From a checkpoint of a small transformer trained on Wikipedia: 757M tokens.
MLP neurons of a small language model. Each row is named by its layer, matrix (gate and up: input weights) and neuron, and shows model dimensions 0-127. Each number is 128 + 32 x the weight over its row's rms, rounded and kept within 0 to 255. Numbers have three digits each. A neuron's up and down rows have the sign that makes its largest values positive.
A block is one neuron, or neurons of one layer that tend to fire together. After each block is what it responds to, as a language model described it from the Wikipedia text at the highest values.

L3.gate570:161148159146112161192108093124171131117102119071154142135111124156156181144170148103122118091148145141128162121103110074121056154180190130135146150132110115129147114078101111139144099130099135119081137167204148089129106071080119086179180132126146144137059123104138118065114099141147129124124116146085147135083097105146102116120095095147141135181129092058134130133152119125124110099109
L3.up570:054174128093120182174051144160144178102122145151177110172174142180198144159101128154135104153106168138139167073113130159153110113105082131130121114132085073108173165111152196205158129129120125120185139168105105127116077109133079168110121159114124102103153114151121172142121129179053114142132114163054104155123165108111133158097093101117143193110156120081113204100138116122175063121143
Responds to: Final pieces that complete a word split into tokens, such as -to in onto, -vent in invent/circumvent, -ing, -ed, and the 0 in 2018.

L8.gate96:160129095179136088112119124114093116112121098108098075085206093152110122124114167148098057147155110169162122137127162144124168090216200112059109082129155176098159117085140127094161134139093124118171163090104140117108113144186099147068120140123178149083109074130123135125153122141141155112136157150176139140182082142134158068102129121126105120149144102132146133183103161125155090097066
L8.up96:125190104179132114123137124135135103125103112106138133146127140177215131164133102165096124122077241126096108096168122083123162158127111138085141145127111091118188165112149159089190094116129163092157122130127140162180091101127069104132155124134145114188162146173132187137121066150124127158116180189090185156155094114111112098147128115151119156149128139089152106111155170161115110128138
L8.gate679:097127083069125188132094160084166105096141101155110120146093195134136167169142130170147190127131126143126068127161128144162158138092149164101145118106107155051085136126120044099164165155126126142128120072075133110118132127075099104128088103128117123075098169137121082129153116123128156094127144132088120121101133133100117102095105118103153104119100102101097144118103105126117073125111
L8.up679:099154108153164156181162122136103134116145086154130160148117129103141208088114175163139094126105127111096160123163121161098075169137054138146118138137147161174136075127068170132156095152145153102118140144135102064146170160106173104097119152148160110148108105118030158094162067064029112254106166086070142079146088093117086144090135097119135137141182135120090125116129092068089157137161
L8.gate706:145117150069114135155141122119112101080128141086103156149152131172137138117104149076156091148139114140148118123102085153106100072173134148184161097095156173103111122169136100169111101096126127088074138151173160161121114075077103170119141090191208126119107119129114141112198128211129136168110107150137198131172137116154149071110169108048104133106140110171153142080166132158121073126176
L8.up706:130123141125079083169119121095128052152146108117091091158186163121062121116143101093063102135222148133150133149137142086137071153143138107112104166050209160171139119127140128141100107096104103104117121073165161107161087130110094149142119165098126068107156142141100115121154040119145098115129178108164135090133171106106122132147148172165210088136090140129121084109140129209116124116127
L8.gate823:176130150129112155111101129107051093104095117124151144131086136114100148116125151138072101122180107117120110166092143090093139175186143113145108105170087160113168101081110116122114145151101150109086131145147170065066110123145159177059091152178160066125133160115164102127146174098126148165138106115140159140137185071133091155086139108175149163155112161077202107151130140110126084127097
L8.up823:084122050188152137095126165111136121089156149163135159070092145052122154114129155113120170135130081142104163139122130134145117111180151148132106146105140137139132165097075126113094223156149111133131109156122147139094151176142142172090091179165127092098122094146086107153096101113116142121162226102111113122115135135110133078126123095108181142166106171132082137126128172123111152172130
L8.gate1107:160112175104141188146146140103093089140143145139138109170159130121144143135149126109154097124137117112161123153167135103085120097117080135208152178117199149122084136095085137139120078098133123126088139141125082135188062154154103137128146117115104108100108176172129151140068095166107181158127164091078106110130161169046134153122150115134145099149101133141109133161143122130105152132080
L8.up1107:135109133068146164157096099130135082174119106142153156155119146115080148180123149175114194128181103132153128137127125097111177125097097102110122057175131115210097157108153081103166125136106142111136132142079126095169084152106139098059142127088176101129145043139111101155135189172099148118110152102156093101208120104158139098104099128120127139154053062122143137121130180120156185122087
L8.gate1238:202134187120132137112093136153095125111144069113104076116147136147057090117112146163145133157148109111084116170102131143157133120098173092146213112153101170165170183147138160078093050146086125099076119118084084095130131123137109164091122117123137168134135047043131140143146164119104095174144154123145180119157086171180110085147176067104142143161174138180102136152111101078090124135165
L8.up1238:141081148127154149145136136141128090081122114062074125152131151161191102166146120092117084144110071088145195158095142146138016100144131164141200105034146160133156096138090167136062106162078141094087073097117136095116119147124072118105140095094133132106141098128098094113116125052124171128095096171140151129127089195098126184121154104134153123100192126134159137159162136140116165129166
L8.gate1336:214111167169095131149117088166101120108152103079123091108136085109053134141120079140200033156167089141093102134124151137100103126144205123089107080108143181147150130148059135116093117082112167122106149124081126122121148127140137140040144105138168174122096115146133143127173076134101125152130162157088199114154126148111187105149118174106115131054177093106184102098105167126130144115093
L8.up1336:171116116121127081111055146122122157172088177163149107107175118085153209159120118112147153083075124063117149143067159137106150130108174120114157165095129137136162097152129195135155138108159125161096138076137124132105168106144119100120146139167132189195177088119131148141123094104144128161112146190133255143149131168182144158106107101154142078076105141186093142147088109134157131112109
L8.gate1482:065116127095156101140089103127130105123099095147146119111159159057070142098106127129097155219191069150099120089108097078087151122148107116134139116114159137138153123089119155140131112133118177087099110081134138119092166105128112156107115204125111113139063053094043145142148174121112105157121120138150146126119161124095100124105130075121110125111148090139124077193117173096092080181155
L8.up1482:134187134126127171158167103173094107089090164107070108115139139116133105079072145102091125060146143158127068075179101180154117116145162098158172189146186141098130092097090122148124058170121113117122102108108142111114068128134128197126112121101074145125111070133137201122127143110109153081131120111105118046138103130137105122076128078144143121099128143151112097124107135169154109110086
Responds to: Fires on the space or digit just before a number's last digit, in tables, years and track lists: 2005–0|6, 20|1|5, | |6.

L3.gate460:135091125126148099129075174109148101155165158073107175101096134122118109138119170197147107208056134171134100088083149135078101090179149152119127198187116143124103119084123127071119145135085108107158113130162131123119129060134107128104114112128200111100157148125122092124134099101120149123132111091074071084158117067051132142091105084155089126103127175165139171147139172114197114138143
L3.up460:115123069149129164099101121118126119148132117122166129131170119107129153118075077103134137138164100126137079195198075085085085104171157136144120150195111099124091162183104093133127215135112105131101132157154126167171184152083017134114149122157112140165150120166112098158119108180128206138085041120101158112123150100180155182090140121125113141100155178159128129136155069147110092142124
Responds to: Mid-word fragments inside names and longer words (No-vi Sad, aper-ture, Ne-pe-an), plus spaces and digits that begin numbers in table cells and statistics.

L7.gate227:109108095136098181207129117118147116153126102113099192101108087184119067122115138122163119102056124152153241069153134038056124107107117093132122119104146121173184157140165072158127113121079096123096127128129089117118191116128127121217041166108119094144121147124144141120104112082143117167089168116129140132123163165082102143123160123092117150080179124113112128113104145110158174120118
L7.up227:167133161158077108143150190105146113059182131124069144073154101144085074115093132108090066138153132126132205168156133093102081155120138118076085121167154132140162139118154122112080124177126099115074132174116110188142136105134123126161156145103141111095086122107136143111087114105167134171123079155144103134134170109168183152222088108124131202130169157115154129122124135111117160109127
L7.gate359:079178082098179153112200073154141114157068123089087157129142198087149121117099108134157168110108066148164134048182134063127159106144142147113059115114102143132174115115124152213134140107094121120157174149156094132164135187127143130150106170160159080136140122138176118074130134062140159166131102169157083098163158147136116155122087158074102086100088153143144088153144087121151126141146
L7.up359:109139126130140162127182179128147117124086161186137139118089152171080163162089087121113099155104189149108140115156126154166111122148095118096118123140076125162124143111168171175128162161104142178125179083115078105094114189201079133141120098116130140103082134181131197087055065147140136138123116158168134082111137139144140167142115089117129103091133119105153169132132122101155181109151
L7.gate441:167113091114113169176144116142132169082167152157099075073121150113198123058127110188186108141126184099148121122121197095132112180131097076151092094153125143105078157119164174136077089089120060146144135177208113132118124136147164123158112147139120138145117122152126131108101118076179097168194153169171121073086139138158120192060151122095105135091148141048101115145148137130073126157127
L7.up441:161118175144113162173142097142167191126130144143129103150116147149176125156099121164151141099098126131129187088092134151137139185129139136161053088177066112082133176104135184113085114167076097115180179165143117087163114113166109133183023146125131144132092136087186176148133191063204132200147087106113172120136118125144098156072160140098086176120120114145119142136126135171174110149103
L7.gate443:081127154170144136156170142146161153156108128132124125157080085153071142125100140079089062181173143103119132088131152128123113114156149094187082106141174089095152129150096137118072049135101098141154072149147105182156060150148097198153081105114121089123146151100067169181098074192068144118145181168124113125128111175147176173118146133129097123092128171080147104121143091091163132104134
L7.up443:088156140161125089126156121108093103136142144175171144179121120129132150150106154090188141060112141125117096141120135144113138199127170170159134114123182125133068117177091109141205142121200136147088139107094066127098112123145115154098176132115165056097120144159076105208106056099138132104136167170132158124087153110147076126148156121118157089111121111071158132133097094134098122098118
L7.gate496:108063086179162123110135170132128104106101161139175174122134084141072141053141152124151114092137139148150178059119099142140128124133148116150144136165127166163129160115132054126087103164083162129133153124128208114077115146133150120097110171081112152044128142102117081135090145147150170122129108118100108111116131124131095161128166108124155183134139138121153118124121122109103116058108
L7.up496:077125160129113116095187084138190135120134117195080106100109092101089136114183166144110103195194155136143074084085176079091123126130144124114129097129106139194143135129109097166051082110076081178105120145115113080110077111084154103025174073103113164116178169145157104153115098155154132150115100127099106190104106104145165124131151107101140102157180183146135126125105110111192110067117
L7.gate685:129103100096202107179143161131153140112105136180112124161069105127128148160132169078172076061154178136167172083184141088148125154108142089103136153141091102129185105113124152116137070087153106093112101146087140152118118100099132129132153116168164098060136132085099136089109049117121118158077174133121092140131084147176077099115149079065064178083084092101148186142137157120138159133100
L7.up685:146130099145128164120159098103182080124117095103129037119136077164115166109065061098152096085095158106133124151171094145062132230133122159140121116179116138143059118212171147136139119096194114133124100132059115157084105127104126121201147073150127152073095135172160209070129088087126144094127110186159097118101130115156113105153120085095134157138146093147107152091158104156137168133086
L7.gate1016:115095159096099096131107136063164132110103162082110151191135110105143083125132164106067156132096097128166189141193139115186098079149137069120055016153207078088164143084103100100102107134087107126145106152162105207149174079124106155130164176154117097140074065145153115160126104113176163138159139123163098089166142092164133169143065106068163169077109143150135121130174096083156140136196
L7.up1016:117130140142133115177138133163188135087190160115108136090170166122174131130092100103117148148056079116145180165107141102192093116093161093138123135182150148134159127166145118029111122155197117137154118085149178187140152125137063111156110155144165130114156113161068121129068109134075120145118137120096150126117172142125121115109144138129145130071183170123079097147061179144176133136175
L7.gate1370:108085102084145156146089147090164054123120122134094124178097101088118137116188155106141113101097090120100171097130148057153125144151215093171095144157131082080126134155185134138097161120058116152060113112199110139139126089101153180107097116178134105156062129073112137139095161164162099097127149100124164155189130090125137128198139114124132119101153104094134099163125139085107156123113
L7.up1370:096066134117094067119109112118132116140131163152084132174095103123165107151101169109082105055128096069108129041105176147123183093123153060147099116133096099052124085172114110123062127076155091130169112107148120144146100093190148153112111127165100085148102198145167115089104144118178170120141083149180164185147121084140125125104095081093146161090115128098103147115096126166138095117184
Responds to: Prepositions required by the word before them, completing phrases like opposed to, due to, according to, in keeping with, substitute for.

L3.gate1269:161218121145104081123144164130161119136087081186124155173185122096166123114125117121112127087167119123163132095085087185146199075100125103138141143095130147133139129131091164137102078200065092140118067173143104168095167097103098111134147097121160076129132094133137090028178165094219141120158139145159161139123163120118079161153098064153130144158081107129133167119184162104124107172125
L3.up1269:124178130108165085109066147150122144119103153063161122105117107125174147129156137116122136111113106138159179092096127115115187099139103112124197124150102132117131093150131159072112180135100124123143138131116120102075143067134144074127177116179121158166093125135150156103097134156151085096115122064191214172153134075127112095153120138114102104143139126131119155059156156139202127229109
Responds to: Periods (also "). " and ";") closing a complete clause or sentence in expository prose, plus some clause-joining "and" or "but".

L8.gate88:111101142079115169115132121103140105160142075156169120122087080162085166152163144082082096094108153147101147137131122111132103126114073123065124083150122141087072117128151104109086128099089140082139159113100103083134099141136160146139149098168110123134098102159114111106139095160107190145144177088129110145187174180068130138141087101128163139092151076121125107111145150162096118161073
L8.up88:119099135182157123183165140184126138163149093166142134134148084134145134124139138181092132086135128101154138141200098103137128150123126124136130120112092080141120091058138161102133118126089090103130109094128103117151171119133115110177155154163213194137128092141121105096152170138168080124162154113170153102098145122143163150068122106141150088103179102100054063137109072087085100155151
L8.gate236:121137141170163095130128152157078127098148149173106138077083134180108116119133117081202107156157125131163145089106107159119088092108177162109164171093142111163128117178118153112111148070095091086095081097060095113129144107139110130156168146142163120132133135173091125103171074123095171177117151112130128137122115119080156079105133162149131150099097141140136158073114143136137111124157
L8.up236:035111171123126146159199127160143088115105126139148099138118127134163157171068123117126027112116156103203148058153181161152088045160200171128088142134140128164128098132134163105094114120168157113134122082088114149160084128201169216113107140139146124164105129082119118136162164130134162152144170144124161154167122135118139126128053066169117121113139136091158118097142134097175109074103
L8.gate237:094161150051107114110142085119125122088153108094117148144124118182127168098095125168125175161177099113162141164085116110127140107139149158172122183150115096124165132148139160206123158148139047130087133129139128149112120133115155126074132059147153131144149131134119163133135153153180097115103083147094155172100127152099188067115124114151121125176129089132179099134089152175141104181179
L8.up237:089115120158163116166138112126157089099129149127108144153146132158128085123087128094132145134141146169178160129107123149211124145123130222109086087051130090192166130142120098122131121081095152142152162088161115108086137147134102149139093109139146183113165146116132162081121159122123110141134085126189127180192153082162156153079173164086123137144082112138096139116124100205104123102130
L8.gate259:091143116043136109092182050154067093121126135080142172122126155154164118146140109119130120147126153132153114069089155141105109111158122120066136143093182166149156152066137122079157175146095114121102176130133038098090102117097124100119124127111175125180140126072154067157116134113085106148141120114202079147151090126060144145132149130079095157136127141147129144099096132144111115092086
L8.up259:105192169141141135070216118101076108114113150086098194156172120137113135132108137173118127182183150134198167100142117152159145164137133111157112132138115187171133087108119161158145116189116127089158145175133153088119099145147162105132137101174118123135100073127126146128120105130107075130103122159123150067063147135079086170077144129082090182068128069126125087075095184129105100058070
L8.gate291:107099136117147063115149093112120143175116115158143187219143124119181128202114168086070047097124099115157123137155096125072098093117148102080096127141139088184131075147154048131106143123139114116137141133069062118091098115134148066160180131194101082152113107172116105111153163116134141171152116113168131186144094108204103150158112111179150125100116114155084120102138185131133117101094
L8.up291:100082142107059170100066158068149192113182105081116138161140169194085117114074067124123089113103101159066109101111113142131149084091180054115144085111140101090143103146124085145134095126175165121100128121102125088154121100143161161098112153175102076117128156145142119168124126148155087123117150177117091109113108078115108118153127127121175136173142110124116090111182134134167124146129
L8.gate775:153120122099172142122139096139100121166182122080123191171123154161109166105109199132115150169066092151115188128176127088150128145112148147095146157120159095172166084137138188110108159115101098170093112127115086088114184101112189129128104182158172098133148123160118111120119121112121115083146127108089124134087137123079117129140109138116110062160106168129111101085133085121146132161150
L8.up775:136071099153141184141213117182095142146150155170110154119138179113107144148120146099071150080109134181129194115161146125122061114176117160148093166080101124085167122094190168163152121155118124126130111154133215123130100144144145070158142135125110087180111145154093044135085107164119120115127127108121123121156112134133149146090142179068209103119097106164078053138122108171124158192151
L8.gate1039:121133141117094092130142132142076077154142147147154117177033120081113124112129066101149197180137137126122185129154152142153124099171098080128152112080200061110057125140158090141164079160134117100116122120169099092087169137079115124127145169117102162133126176132137084128156094076176193100129179142114157129108123186170124113143175119097105105085146148097091077093111122141161128116101
L8.up1039:124173148114124147158093129103101152131111122140130163164063134109100120118165087137158141196129182135170209142131151125137110085177113066108130153101119120100054142162123066139150135128098117167156123071100086111164155105094167081103133111159096106104117067144110102147166097148073076086106137131129167120107128152113125165117147113134132150104135073130154094114154106081151100130109
L8.gate1246:106100109158142183095111129145177137131115149131128092142110128125096168152169126142144117124151152110088193074168177123124112154180115147095100132151185118178165104140159098134051109163079114173112123156153152084093134165173169128100171168203189108118116153111111140119124115162150114053159106156128155046110140129073171159117061086057116095155112121177089087114138075085144145146120
L8.up1246:146109138131100134122072150171134149122160086144125135164124121115128143146167125146114087095168130109162162156159079103142139129185116107045153143131100128186139141087128081189114154115120115181128175111141157156097140117065120110132099192096131134133144120174111147130125125076109142093154110150164119107120166105132171073187036217087156114149054157115187111088153095091145156133092
Responds to: Closing equals signs (==, ===, =) that end a Wikipedia section or article title, such as "== History ==", "===2020 census===", "==Cast==".

L7.gate251:199140144131181096218104126149150129125122165188104171169134122105107092087132114144070118078138106154152148139030138110080122116163128139133092155129137098108145097103077143100132146096136130110153131086134161108125164144117105189127155203139139101138120169095108109065150128150093115100156157096127152125036124072105084131113188107152174119119085170120062082100133137117145103161170
L7.up251:156154125129166106126111162121123107096151130096158182136185139133110162085122075085103085105160092151102140125079115089105169116114146137172107094135101191162092131143046100160142111115159102089095124057131158112141136143145159122126157130204088156104157132098107146089156102121108120135125157140093088150141140126110128163105111149165065140085047190125176082145200081178093139151158
L7.gate453:158117131150123098096153148130197151152141101143143106135170080058093169147110143157127151141138099137107135101097070156174137119111125102137109088112135127123112145131137157136199185175158165094140108137163125171124147140173085089168137054187122146078164120085059104086161160090141103151142124128180093151188189122152133137110113130107109118143071175123102147140099111154117115119184
L7.up453:128120109089134127147175079040173178121160065122113123138156092058077150112108176093178126108126121139138143108148155128107125115112101136099098081127173118199110099119075206117123166157143128119111120132155119162140064125167118111088119100111134080146122139128135147150122143150131097142147093148108144055114104152188052178116078122110096145162127129119125124091105115121147094104158
L7.gate620:142146146166166200114162103146133064107163128148185175175159140109113159156153121108162176152165101162046120085093135136046117117122106134207135151135123090131156130094127132141112126130103123085130135132140149127108129124126081117099125133186146134128088232120163142119164100128134108138109071129168150101122127100083114134113049120106107067107213095148053113098082188075126093150138
L7.up620:085129120075139220107123092116129063101120111177099110147068106132142120153133176115074167136143128130106086123135127110149073133099148136152127130086132111186195171110085106100151110150158155132150129111102154127103118160098173096055111142179121111122156117155116156169067154060078117129118162133147041120137160134099103094114140131124129109138103099102119078122139157163156105077131
L7.gate750:137121118111144076148043154097149160134148093106159124142135106236196158163152104151138081099134095128216064132120135121155113086199105152108149094121144080194144139107183090101153073137168171093145116119123126107142112187159165117078129118157086097114179220106135123123135114133082135067087123091096082126150109145131153091144156141160139170090151106111128146115123118159154107153148
L7.up750:159065176141117194056115161131168095143198134133094183155081148164152136062157117105139131115106198124127135139080151145101164130124083087142108153101080069101102118122053213122059132132091143107120158161168133122159123132178126193134100100157117101080122054159043151147151120118144167158124111097085106126117112123067045123111178107078131162106091099203144132119125160121117162150146
L7.gate1002:105155197110182147132156141128150138164119071136127164186172184178140169145228142128128162132176150083182143140100149139118159119074128132105120174094137123098155151082104192119112128121090118087139115128129065109153093138132133099135139102139146100033151172196119148124143095103145151130091122078127118140083141099125198089137077138153111110095130150122083182132125165118154144182106
L7.up1002:061094161110187172141144143112166121149090152105123126142106134146146187166160194103170136106120164110151170156143151162114106093101081143122152137155123116151132134134070133104150110141106132080158114123105110080152102205155147093115111162141168091146173109189100093087119138124132170097126134076152116149104076128155117121120117133105174200092136175087115159152170132089167129065072
L7.gate1024:105137182200152155105161079082092134082092068114096140178118194159134082120115153129061129160142105148149095129140129087155129115167100165136129145102148106094220170099140138094075092103154163072150115099152152139178135187100150140111101108126131125129109088091110169139108175090052087058167188136101103095228206157135140146113099122080111161176154135135137187167141096089131110120109
L7.up1024:130154156136133105099051109146077057142097017143122116125117183157124152084169127159069114175125060056165163114122109041101151140082106087116097091094062131133130074058105157131072128163125119163140103160126129091136097143114138150132150197092119176139111086047087120070103112156145034102151142098122141131131130133130162130148096083117166078110172155141152116159099193134138128093052
L7.gate1061:139141189070168163145090144099113105129083088078177163117152097176097162155185102149150143173138116109194123114134109124130116111146089113110179040104118159121078171101106138111082100120133140083083106109120090112143133147193107193084143144163139119107132122061129131100163144123119151142126105136082073127183117137147182176106123103079092058075173132147083122163120104094176030090157
L7.up1061:153209208195117109157112146144061120109064052140182146078177126177122172192143125147082140054162121068142117085120111133103121167146122099081150103112111181140119114095125162137154112139157139154123149118120143140088100137141086146106166168081158160151186050126146111152060133175154110118127180106146120156129074127165134091093116106144120104103131152111076134200149169114123095087136
L7.gate1241:116147098114142138136111098117137128101181108117131100167140144152122141124111099140109115117068121108112140158136211131080151078133138085158156130117143174168127165083139140144131121128109078095153139155110193106097101102111147073102114117092180116141096095135135172126120167179081060165126130129082152055095156096114104132161115128137139148144100200130100141196121136122137119172182
L7.up1241:106106094181114118172124138115162103099149184159141103141135109108179139106110171105131175135158079147200140174095166125174176098168173116194112152133150121087150131112150080090193125109138173151201135132123153149186127106140080144080117074110093125104078111134159137150139166150101075132099095146123069106142219118130150065136139091157117163122084110111112132161221115173142107145163
Responds to: Leading or middle digits of multi-digit numbers, and spaces before them, mostly in tables and years, e.g. 19|8|5, |4|1, 2|2|5.

L7.gate17:149156127159187134133174101118117143165092142091165125103098117094079147115158117166109068101056113128112183154103152118179183121155135126158138128138115075125129105167175160146137087106140115142148112124109062192132146169121114096104062139171117130143079124148112148166087076086131171133116066115139133141136161127148106175129139080116062095125173149156098147153086188124106128086104
L7.up17:162131109163149142128152141119088171129112160119193145092165112120123093107148135161098067140097137138093143131125190120096132147062131145151114065165136153130086129143138090126187165104160127130082095122110119104146174191072117111075106106136139069138133122130156079147061124136098197091173077125104192138135161141146164231080119144179086123134133147112160121132062123155146180160130
L7.gate211:120173126108106181074129099108104115058069035089125152122133160106131133138137093125117151111112137069134150096146149141193171164102118168096141128126077125145160098117083106113102150150088124097181205174081148112108088106164140159110136210164153066171124169083128172089155158171127081100109115095146144150101153196075108103113125148079197154124160128109113127147088162128160122143106
L7.up211:071107198122109074170123164142141066137115141144154162144142083165103091159139118085106168105094104132198107054116133089125130090165126165058123159091110162088099151070134130084143112185169170139137115069115128118063141114100096170056153107092086139097102133137148151161157109093111145104155137196152052165190135131202114097105164122147126139078154166142068154183166183151072123156132
L7.gate379:111139115107163091237177140089107137115107111108100185105152122154190159146175132103118200149084161150104102100144116129124122141133131117128174110175092082128062104093130091110096103073111080114140173131093159157133044117101111160056138136155089133109080135149088117146160113132144140077101083207137138130123075112142104109104078113169088130074100127115133180151114137139180081124107
L7.up379:113102120185116094185134141107117129127139105093173158149097091122109055130127118161149136188137119130140162116100116210157141165119170108109131127125131108100203147137180135146145121080039108171147151112097150102139152108130109148169167133108154117183076127189156155080151094163103121152116137168102095153087097121115073080101185146114086073137161154171169177115132120085114135131143
L7.gate726:064087144100097089091181102148168113121152052114121162181096158177156164130095135076114100163130162162154215167108134122130082103119114128063175097124157172146087137124105142131119139132127078099135084193118107128125176107142105094133134162158077164157145068136146178173098099141203116098093088149078164113129115104118084157146140139105181121106127149148121101128134106096108176081102
L7.up726:137112171108091113146242111189107141189164124130146142148131140122133113041109156118136077161135128137104145093156107060078088097168144135136148150115124074159173108136108152183076105117115130135110162089102124147122148140210135147166148191181174132150137130131130065124140110117103164134166150146065120133144069105176141127141120150121149152158155123125125099140103109146125172124155
L7.gate929:119058138104146148175111117154165177148136143118099092146156127123119103201143161121103101142117114114123157163157140094130071122160082103045129143169164118128156087091179175113127111098121170121146083159100082097101165133135142102073117138132159102135097187129145078157152125157076085133146135144144075100066159061094164089175149166129126103178119145148104178091088109090151123122055
L7.up929:187178142105154157188136154166186110132126128140082112144131159124149125107154121121132135172072044101144178116195149109107108137153111110107140169112115165076164140160099122135097120116153151167141126097103144160136156163145090188112131128136114168176144154104145119091167145143136078052142104154143110097139146130097098085199069080107125156150151178125138114091123132120179090116176
L7.gate1293:125107113140127028105095086052126134104073074160134151178103106114142097081192136121055097077120103098148191168062142058131163179138155116104085178134120156118128107090158095212115106114144178124177116170079178115105122123129121160175081140136148104122100137114148132091118162126064149087094148122130142151124111120112135042149188102151071120132141105208113153089107127179114115115109
L7.up1293:081113098135093080159149134101113170133120157070148136146146114126130170173164157142121085115142086108057178216174045122114118129180126173044104164138080158138070115121108155218109149218135098103187165122104149143118101141122143141079092133106146152151110131132171141127095110076169092203127102176092102139058161105098029138133092155144132100164103120128093060154130151118074154048151
L7.gate1460:090104153094105157141134055185088166156093128087161143148128205101154106079215118082144122096121106108170209073147144130180086136163125086093122117139102148122136121080198158171112128165104162077136212114076163122144108032115132113124167093195108082148121151127153105066158130146177130118121112137160175182191211119105114115121159146135159130133146098069176119146115071121134135133138
L7.up1460:162131122142131112121179153125164115158113115118149130114185104132129139105092096126109101144093148108129153111120154110131158153122157086084128171095103092134157123108152208142093152134141118198090136148137100115120161168136222106156136132155103128112147147099160092090133103093101090187111148139104153132119093103093097157172118135176144130122135139121120168179128082146125074064102
L7.gate1514:094133107103182115079166088115161136139146102102066104124140061069133139149192157189132153119134135098142200104119039115130154119161139212092079112105072085112161073114158163121096069143119105150191166101118139109151178093134124139178102179148151093133119140192134109106111106100130094100159162115090150157073175113162153164130130139102166022113145151162141164150141159122145147183153
L7.up1514:112138152111165118135115088174101078143135122175165122117180126074139120183134132107109070123132114107149164119093161092086144139162131119087166140074118129146085143141164098161144126118095121125171169096101098113119118129151185169134134140133145082230108130132110142060130122101097142070102096087080077123086103133101124165141149135126130108081048166098144142090159077123137080122091
Responds to: Tokens that close a unit of text, chiefly the closing == of section headings (==Career==, ==Plot==), sentence-final periods, and the last header cell or value of a table row.